python train.py --num_hidden_layers=12 --tie_word_embeddings=true --parallel_block=false --final_lr_fraction=0.02 --dataset="wikipedia_en"
MLP neurons of a small language model. Each row is named by its layer, matrix (gate and up: input weights) and neuron, and shows model dimensions 16-143. Each number is 128 + 32 x the weight over its row's rms, rounded and kept within 0 to 255. Numbers have three digits each. A neuron's up and down rows have the sign that makes its largest values positive.
A block is one neuron, or neurons of one layer that tend to fire together. Before each block is what it responds to, as a language model described it from the Wikipedia text at the highest values.

Mainly the closing " =" after a Wikipedia article title heading, e.g. = Col d'Aspin =; also "or" in alternatives and "other".
L2.gate160:136077129129180129174125211160127138134094102093175147114101143117148172145162099127187155076162107151196117102134092124102108153151112072197100085093133127040096194104139128080102122162119120125135124117129118121091138112165151145137172109072080130082143125165112102175053139110147084134090158114088071159166135084132144124125116155112116148069167163154111135138074136154154161076162
L2.up160:116109110112150093102141119141121114142122141061183105128106200153100105112103165123143144094110128071130063092186097148125054142140141058158149086141140169108152138138159179133163161108184125143140132125120059121121182114146123150140149126134086105081112098173107179095136116146142129124134130124107101141148145138145139148133131130060055168142140098138149078156132045210190132209166

Mostly and/or/& joining two nouns (Science and Technology, trial and imprisonment), plus fragments like or-iginal, Co-operative and uni-qu-ely that continue a word.
L6.gate67:113171150146111107091126159129144056127176119158111167165050126127097153184111114131170051171139168170162109148092063160146048127097139105092131147057176156103159143103144113138125124110108118063116162078128108167124113129173142098133100148160177121187137152093160159108173141119116133077120137136144171133109113155124129101094177223087126093110130138186127130114075126118142195138103
L6.up67:137201038173106068113122137143118123102114091120131099126111115173117180135083126139100103143127086147145176174141109097066100139098094125077125111016155140086134143100141123153141164115145129066118114149109136147122086127129144125158197168144130135112177171102130116082167141125120103101070089172084141123104085095126137129124056103109130113127090103151174156092090149130077108157098
L6.gate85:219181091146156098158114085148122071178119142144116151146143130146147173136131069142098069119139131138142109150182097147134152173072146075187148159162166161073108053123099160054131130113139128135178177074057153181135095114117141117114150138167049152119105133139108116098115155167135128141111132125164108094120080150084125083158147161160143108105146091124168096089067123078151136166116
L6.up85:110112088170126112125143159152146098165184130131059107130153103094174115100115151158162084113095117136137088098093090134067118201156120126170124086128135203142092110163176147125107117176111161125099200132162116171117097170147157101143135111129132196123103140144147199123157134125070164110187156155103050100173128135131146146134125102155125108194139088101152107070102117139154091130099
L6.gate165:180093104139133060102115132068103072114187049118148134138140143149085200097145097089129086160120128095147137171124146041171105099163113063130160138109116095137125166069151105140096152129186142110136173145145106149135120127097120112178102132085122129109073132087156137073198162101122088113098085139116122155131128152125173144221129096109071099100096144098111178140116140114118143055159
L6.up165:148149121137172071034140047139167118088071110125104155147191143109170142125078123137111196136126177140092162127159072115127204137149132081141163125133171134143128105109130098114123119128138116135137115105165164155157178151130168101122147134130069106119124143073128150112151130085180157119122167133069136089128098131190125127152123115163106101110154087078152105140043100163086188146090
L6.gate170:143097129054161163126119143164159175114128100119129131087165127063149155100109114183117111140147148141117176148129104136100120154156166100074114100139125167068112141145087140159151147117162147193149167111102102111135126110099143137154200116084150119135119152043134174111096122158075125188131127109095119193135131099166139107157135146196120123104040138104120154069121159091217108165154
L6.up170:125094054084140158155156094131131078135134081093092115060137133162105125119113144135111113141187173122162088221141142098106107142130070156109142055204150118168184195105142109165135118154068113107112147154126093145117109151173137160105184151187161133128104146111130137095130167135105098151117163148100082124074096132124153114173149118096122091101179134105151102097171157128098070129160
L6.gate200:128088125093120112179157120134151123176124089135111153181099131131123163123124111116185149145152167071163132161156127147139143102142131126155093202094170124136115204096131109081109106071101084158160172135146147170132120099161133144156159081142087151152150126177172199148095130195146085182077129080134057122113149081089116090187089103130086143091102144067166136101136122156086102160103
L6.up200:144134135157188088131111064088122119121154121115110131123122118185157147120111116114149129143130197166130091142114155143153156112095168131045176057089140124122075185055158106125154192132157161116121136080186143077138130105147079128138138164141113134175150126133099126161105054112127087129114143114132051137095157131111120142116162142055135052136093127096147184169157158104165163049150
L6.gate216:113029138099174179107116120150080131142151150124110108128107130099136097081076134118096085107125185187097055153096159103117146131113086083115139173127101137097128168156186127106179099132146127191127139094149129097138122117095080096122080145090128122132098191093112180115103130113109149165100154181137137136098092105085123135174156118140100106221149193123136090107107141123135153135098
L6.up216:158088137110097118118126105162117097162144074125115115077159118058139111088161126129153106106098151107129058113129088161105123168131162131106122111093100184143146133089120062063100163116183107090112111124141137147123121123117143111088135092117165134149113113133195116164118167187112109080169135136133135112102081173216121145133113145120128098107128201050072193100112101187083111114138
L6.gate233:152189145091158080124100097138154120189127131107131172127144126154139124156099134066184168123172133116091075111194117117151173078094105090088102087141154079123118137111085060101138135095139114142138138120144111085125189114133083174148130108159124138127112119121102162139148217105125108158099148103142133163080082118133157106183105078117089127143199103102095195114103094103187158120137
L6.up233:105128129163171147138176136120140112146147102123077117130168132163114130119124135147158136105129189108138160124195138148132155099118146092060096117133114053062125151129104184153129110110151170162139164120122139146209157101149142170134169159139113135172042168111137113122123081080145150143100147136175190135151153106054102122192119155155106203147109087126120102074150101087112166130182
L6.gate309:073140093081144181085171125105139103109140115096157145143136156074075101091141132092092105180136142145127160144085142109136124117123144095144145080104122112139086136099167126122116158160122195121125153090113104142131069119114138126155116087111133111127137172161130104211123086078161052160139146103176171119138172177149146196094114108099095120106140064163096136107088148175140119122123
L6.up309:125113115157111086053129089174105095131115127122148124140115175124107182127155147095133081191156112180100082195151090154116102107089138096152125103132165181102109141111107108090150153136185096119072149102090163143144172075137177089171186106143203125117143171182137141153097120112128154170096175132194146151161092097137126120106123109125172141169130093163132099103135105137160092082125

Mostly "or" (sometimes "and"/"but") linking alternatives like "two or more", plus second word pieces such as Bil-ly, previous-ly, B-ib-liography.
L4.gate143:123129095181132139119096168132110121136107119090150246111116154062149125154096138045124155169135130157090151147180177136106133108084016152135172159101101105091126113177110139155101097161106176107143136194144093077169105098113099183120126129136095083111095096130133136080130121087145138115127155091155155096146137130119169113144127109073084125115099204180080132179110134131146180097176
L4.up143:095131148169094137081085145108122105118141151132048150137103210131148061122112133052099124159075109126132100123102124094174162138123079169081151075103130121150169173150102092154092101118114108137113109176156026138153150100135120086114149155110107123128146156179201126070116132125114168103172089166189151110129159110098128122115145103178082150110123130135077135136110063139144155110105
L4.gate297:106111164142076094144101179171115133102082123136086163126158189123125147170138115079085135105138108151205118127145132112154084112165061134120111086088075107120139150133121101080141119086128074114052085050158144130187103140124069144152065114121151142209096106144122066090160143116150101121126153160167115079156141152139096132077142181112127190128154123180155151198143147163138128159132
L4.up297:109107156138148113073144130135142129092075166127196132145159167090176127200153117137113105105125108166174098143101130103205058109123142113127129070134126111151153147109161119128118110115082085107060109097180152132134095078127143163137126113127188136132101103161157082133189173111155129087130126102127145107141093195129082150141115152097166082138160143170161136164154211129145173097101
L4.gate303:109110081036101137138096176168163141128075155184175107099149106070107148157115112097106174139128088121138139064126111173185155143129061109132170121107117144117099177131153096146159109133108185103080114187155133139098095141155091137091129126129132091118169203116183146140113128083127069159138158137127118092159138156082112169090163124112149127157103141161114107169165087064084153098116
L4.up303:093090142098126172126086167084125147114128156103179131122159148110103152174131127056112144228118129128166080150158111080123183139164090119221055154130080141082150125137125126135154066102117141171171116148159125083141132110069117160053125110102132156152218157097146171140124147151163091167130104128097079117132160136132132185075169149163141128123110141111155127106148130133172164130072
L4.gate333:089169154173138118119140128130166107145107056172139121097099175116079102142164073095120143133088190093148137158133149205123137148130178058176134115097205186070103094108145115195036174139145155115112116107119154145111166137145181127111097047154125145128132125116138154119132099092092079079147113149121136099173088147164156102188125149139147147148176097112135084122115133173149114140120
L4.up333:134184172097119108081132119081109137127163114172105161125126148118052137117065124170119102107134104085121152111190129144161169120132100110114110194121171085156071106164185124154134103087143127089199191124094127136143130085140145132152111136133127099109116160177106151148114151120143122122137094096106111163088157166175084198108105102111119022116088087120116161074147077156166106128157
L4.gate341:105163117071145170111170147141096083180099145136167144116124158152126131141121082090108161172227169148172137128076084122127142107130152120178084075073089148158147072173174152184185131134136187133118115132114106117161074153156123157151164169125153123107075151109158199145160090150170112074120083094126126094138135138121138170162121146178165083111111206137119147135099095096117188097140
L4.up341:084124102095096144136190180140111128151023149100134122148169123149165162164115123124135135143105117086161180142166076102075146122078162140191100122146180094153123146172162118175188095125044147135078101102105063117135136064125130160094135137142104074163131188122132119071092084215136110138144098136057096089116128137143111087150174138168141143140112148134154111107078201160145125081116
L4.gate382:091118096117143094170106158105136157112157136151164131175073132097182165142210097139171113111188100168143101119114150089075082129111091153128187118120125125071155225151106070141125132123134120126176144122091163108143145105120136132221153080097081148105079146114099126092152137122146114134118127142119147127126127134121124130112147044122129141143211175094208129097125111156132145116112
L4.up382:110108016127122107136146188135115047106165122129157190057073122160125134125125146195196158164120128107186158130100128137120152109122102135158128172133149177110137097132109147129071146128181093108134128129188101137184156135202123088205088137140118115117061150125144162141143191066084094116149108117101130108172151114163141071126109130140113136092184188091107191140137133147097114146141
L4.gate398:126126079178140092225141081144107141081094112094138126112153171082121133100111163110149136130198083114107117148135109112148073102153109064098166101121203150081103117160163134144100134183149158120066111152084119142132094117111097195133146180153121117137140113143127143093106113057198113087164125077055137141161116096122153177188150132142091123172106143153124124135131120126160158107148
L4.up398:153153121144101115130123091139101182117145135151114103179140161100135192132119136097134166160144135108164137159119140112149088082153140124118177113150138138107103156142141116149121138184160099112106139152136077154151148110132166142157064080132084099086107154158117164153130189114228106069158101154099129117163103095143082167107152143170084120199151185093133160148094103140149175158075
L4.gate407:147106104160166091176127127129103172080146137115128142071140132100062149122132161111091118154093121155104074192112157170079128128104174175107173168125184138089116107119138119128136085169092094081087173083092141148109088146140165155179070131117123148123106110134105157116118169160134110137082248118061174146135116176125134167153109137187105180182153147147188109108110125075125144141177
L4.up407:160092148157153121134136127147132176114115141136134116089179156036114145165101157098156097129146129173160076191091108140113159051125146143145232154163088139163086146108113098178107088121127088066137122115101137133203112140101123110127119110137128096167134155112095105116120181187144123111081194117124206142139119178136100157149117136172155164178124139120180146088141156108112176138122

Modal verbs (will, may, would, should, can) and clause-starting relative pronouns or subjects (which, who, It) just before an upcoming verb such as be/was.
L6.gate38:135088142106107132136036121132150124085191134166103179087126108157087141106124077109118146162111052126119131121119138139105174064127121115131159070100103130150139166102116116113093079099203186132129163149179124120172150196162123156085138150140176120151118135099133156134130087097098117163161126157125107104122094156135144187097108122138096120130123133086096136132142104119132099136061
L6.up38:141106161108189112196143150155102078073120120175108202084062113199117221108121134121112072165147127135103114096193177113114135128074145142150127045081128148134114145148150157133075119096145163108156139110144149050135130158160119160068189150177173135104127108083133161096166145119123166111185102143139116134107079178105107124100098099117113135172106102151161144149094108130124162090052
L6.gate130:124091204115083091152093114141134161126111089118084122128126143135124197105153113127155101118157100116182134087106128126172115162107139109136152071127138152157158186124111068135145140132085136151147132115061196145142131070127115134161113127095097111176101076128125127067077119109150046158217120142121156159167095142156091166135147171144096090063127111120140103158101161150136144083096
L6.up130:112138126105154197150130127082137088107126103141163106098090185134185095106162130102083153085129153058149100167193105105121124119083128116181121125143130115139101129114114126188112105110103082129101158144103110132066065125139141150167068158108051105163096140153095105101148101087085124149136153177113118138148181152143120156173121216138073105090149130124104149058114143130165125133146
L6.gate279:108109192163127101134111180133195107110100099168078113101180147105124125127140150207112164098154080078128129183123193086127105098049148090126107142069151121147114190140136099152126132110141160104075093122160150117108115080143063084118229095182102105117115113119126165086114119132085144117098100155156095106150174152129103136155111083202121119081192073138183125162160136152124155183139
L6.up279:187135067155066131154082177084127122167095114131130163097144134175102098130121105090160190106158138047112064147182192137123156109102138118202096092144081171076069163100140128134163163164142145131119078182155185049111179106119122192139110085110126119104102162204096129110137094104107114121135085115147124096167120123098142154135125138132093143110172125127112116099116194111163150147165
L6.gate302:140122167049115127146144075127110087129089119151088122165096107160151098120133200088109116125163098138096107104111117156104095121147192126099154111078136128138145121188192094100119130104117129167124133061122061098102094095129175126151145140144122129137037130165101147152109145141139135093129129125060168059173163150128111137163174090162126135146148153186138196190117128125146108137083
L6.up302:144094100116127156164165151121153053161138106070141085085070133102171141139097150151076226148148089101106146109129117119170094100166146100119086144128152166198108169147144127098156098098129159117095098154116153100091107122104169152159192167111061121155141082087176108126071150162105079112171165152105113125173116090100110167175152117149097139107172088143128124162125136124137164156071
L6.gate313:123102133128157153141145189137115181156143082090080204119109120154100127171135102088155115163118122115175157100097168098129117181148178165143139117137122110045150175167177190141107167137146089151095182096106160150144157097170106104138104072150105126109103118135129131107089087128097081181096067126150113078185156119119101119181187190129155123062123164143144214118149113113100129131146
L6.up313:114120129103065148144117145092145129104137096128095195118180183123082106130126173126153154150070143109181108178159145084101128058103115157120136100150086101176073151149135182159143102127138132070124086103198129113145112093116130103159063097158164076172138094107101113097130124124118127148151148125088100082140128112090102096158144148154169119150189185157118143095082195091150110064102
L6.gate386:000105177117108104129135126075156098129091156077091116095111193124123061117164099085130143185109085126143117110115086137133118113106133165147145134079182094144124126094064171108190165201139113130116152115126133118149112141129158130088134129108136140142101099115161104111172105060142132186182153108116122085142145103189102177092089167099144130053157133090118111103111122187087162024141
L6.up386:084095148083116173147099126201110126119127106155159116074135145113079107173118134156119126159162074114090128097137093113182094125094170119165054064142160147167074062172167121146122134134154110142168113113172073104113084169133116130159108102179145144115105124047130068153172114093140178089137125135066127103111140122103175179128123118108110120131140122134097119107153162180164179146101
L6.gate396:074137215064119125120077128119108047146127173138075088123141112110172113093143167140169124159126114132104156099124144163160156180132136143170104146151132129123051126123123110159135070117107117148103120135140166152079156136152140132060122114134145134140108174119152155156137148146180103075118083120121098077161183179133178179121143162137094141104157108129048141182116100142128107140152
L6.up396:129111123107182131103116109153153079148085149090166124081217084081070149150123132137107109078128137166123076109151149131128091110162121126187179131160143138136088151132060096130126136178062162136153116142104148118128093085156121159140151197136087129144101127183053132171147109091068085123129113164105073159143162118184145139070118143047093101135113162133130087109116168187110060118124
L6.gate446:194131169142115144172122161069124073138140167166152116123137125184092102175104102123104132150145121133126053155137126131083114093083128086233138107134106118133135114181172190175078165091081142114150093125127101180062151177152093154114168090086101083131152182097110143079108147144086152170154112124174138077161191095173124111102121060121111102107084157114129142153124127141193151155138
L6.up446:115140135176091088154119160101132058072116150118111098202155147135074106078155074140159116137148148119128092169136132123133104086036193160190068095118117131081134146162139148091109098092126174157123096084093169071122088161159070139108151160118134152108127182157110109108082139095114090106174116115108165137123144172119124143104146134163097095119082165138160183180066119129113157090210

Word pieces that continue a split word, mainly modal-verb endings like sh-ould, c-ould, m-ust, w-ill, plus prefixes such as inter-, im-, pre-, Sup-er.
L4.gate11:164139184141143081101103167123115113189112107165137162139142178098073160127118059158116094136145112097166127128132123131108136102110158115081117155091157121103172139205083170154088080163093132118076210144198103137170140160145130108120128193139094144147107116132153123155108155058206153155145141094157128128187102138163099165092145148097210112148135108101160115156142170134126121119152
L4.up11:188129175079182083139121160114146161135123105123192139145092158079144103117115114087103146170086107117095134189140147129155114115085096171163179125101141144109144097194087126161084118121140161113110108135167089100137165090137147131131121092091172212182060082102170146113123151107165097183048134116145115045127122162212108120136113136153124151147148121093166131124185133092162073137162
L4.gate17:127074189106123130123101120092154181099130097119101144142157196124139156113140135131174101147141156150076111078130084144088102214187115087229122093119124128115163125118115151153140127108141148131094149202130116103182108194155121177112145118112090141126138112137134153136128084109095126155080129133116105122152110084134131114174180157157174097089159107089198171081104121172140100129115
L4.up17:087160161118116159154092137096119148085139055170104135124123173105101142139074125122095141146172117147071146173056166153141136103082092110133174112142093078105132139147129107122122115158192120144118088191128147134133186129097118074157072139102115199129191106130136135184135116103079152159165102135057094158150059101140141105163116080146175137057161139148123151161130099115142148130126
L4.gate105:176133128137100074110129129105170122109072152109099091099127115139200129145148083121205133093097088133137141128174133104077148063124021151139075150124168101130089120155140115103111134136091160110075139112138136093140129104147122139114186199178141119187152123084091164112124123094142150125132105152093134069105154113153070109137213169171141151137174127125103154123114168158120050142118
L4.up105:131068172114118178161140145123101102186163128111121157132138084083113168152157150153114147085107106150114144111070122168121115144145132116099081141122089103144128155114188105144117131098195117093161077075133155151140101224122165106120097080081157093149087081121153132136093163183114117120092156165172101173125117089158118192136095158118110156154146171098128155107127086118144144158112
L4.gate199:127112105110134083062115118126174144131102147127191153163082086099105147154108182144140151084131224128091098101165113109101141092134118062105097172133135104129115094204130143148147171127157122124089119167151142074109129127135138120139117126132092141165055171133072169077166142157102118148100151093140126103122098162120175108091090161117136070093150115207150125130098194102163080154113
L4.up199:156126098104173141091124102131178069142148073064153127128176137135122179048149126107166119127114160112125178116109104118098135174165127090214128137160108136138156113164126128149170123204158087138136113121070143178152159179141125148145107127137122139143131122105091113142171117136170118155129136153148115121140173166127190099096068067127129028122152109136080198140182195189171102120111
L4.gate265:166140134161101133105116154074106108126154144126139081076179133092106147159161060105174091137141097102030092128102151090137170170125111157155161124131139022153065167179166157106112106188125142089082073122142102134142113123099129155164137084121133104159133205081131112116088093181146143118111163087149116121115130125190084162125168116136111127156113160116170101141132190082142171183167
L4.up265:162163168123136180124173149155092181141131103152159120131110127151137049157167159103057056158139120097141186136135105082127160106127118110150181179170098153094161113156128088089093188122194042123139176163141097141130150120122119147103117127070117113147127106176122145170120133112142129131141167124125153154127119067149169137141145103099062157131162139105100100202121118129122178165154
L4.gate268:090152170123125171136140127110069118120081097103166151168133148117128081080169098104149113142084189164130100197073136060133189065135196124149165127153137090069126132141106146099158131126185100137087128148089087187153170118095167147105105156145184122134088110119117080120140137074125169159109141102156147088101113101127091108168170156138224126116128099096123162125101133132116120150090
L4.up268:164156157063138133132101182111088137120106095111115186113128173057091084107118101114126062139099102143116181159134211030142095133128149131114133102121123115045079196155142166151163094082198129119043093122075126147103079100088194103133139122147140152126105153106169090088131155117126142104164143077112135114117126119137146140135094115129163113118127127094154136101137204142131066114134
L4.gate364:128106157097189130171124166089128163120127201125124129154105116120124149147129159160163099146183128073126165112137135092117119116142207113084059113144148127172096106094119136199109116187157111065129084193093126134121083165160175152083120169170121101185133130128116125113079161098139097060136157137153176126139175116136105077147163134156126126086132181115168215101062123115133120152075
L4.up364:145106127121177145118081146092107163105125142145082114123146109072107166129084148161135087165108147138106091126077165099124104051063142141154084126132049192148126139106107108083169121122152143153108164106052129166158090149104148084162158162133098156173085154133160109126164146142147114177219110125078096117179125110146090131138169116210120098161134201109144121138119119106111086153091
L4.gate390:149114115116157157128129080144148135193063082142137138115117112087149127157172071136126104131076155165140159120154062077098136092105087091087147058125099064131132184094127120156171150145125119093112180165171116106144135129130112186167182120127085093150118131211154165141112106123151110099136100166129179111108200146061130185133146111128154118102124113090121152079133154144127123146101
L4.up390:141153120120091143058121104112176117152150118143147217139078108130101123111174083063151098120102071179156148145126087098125107157101108112129136190133183203146140127176159156136096121096091106127096074164094101142171121147163215091125153140128155035067092116160168193093133149144075135091118137121055155132169135132101093140184135124199095087134148147165145088141128145128137153116111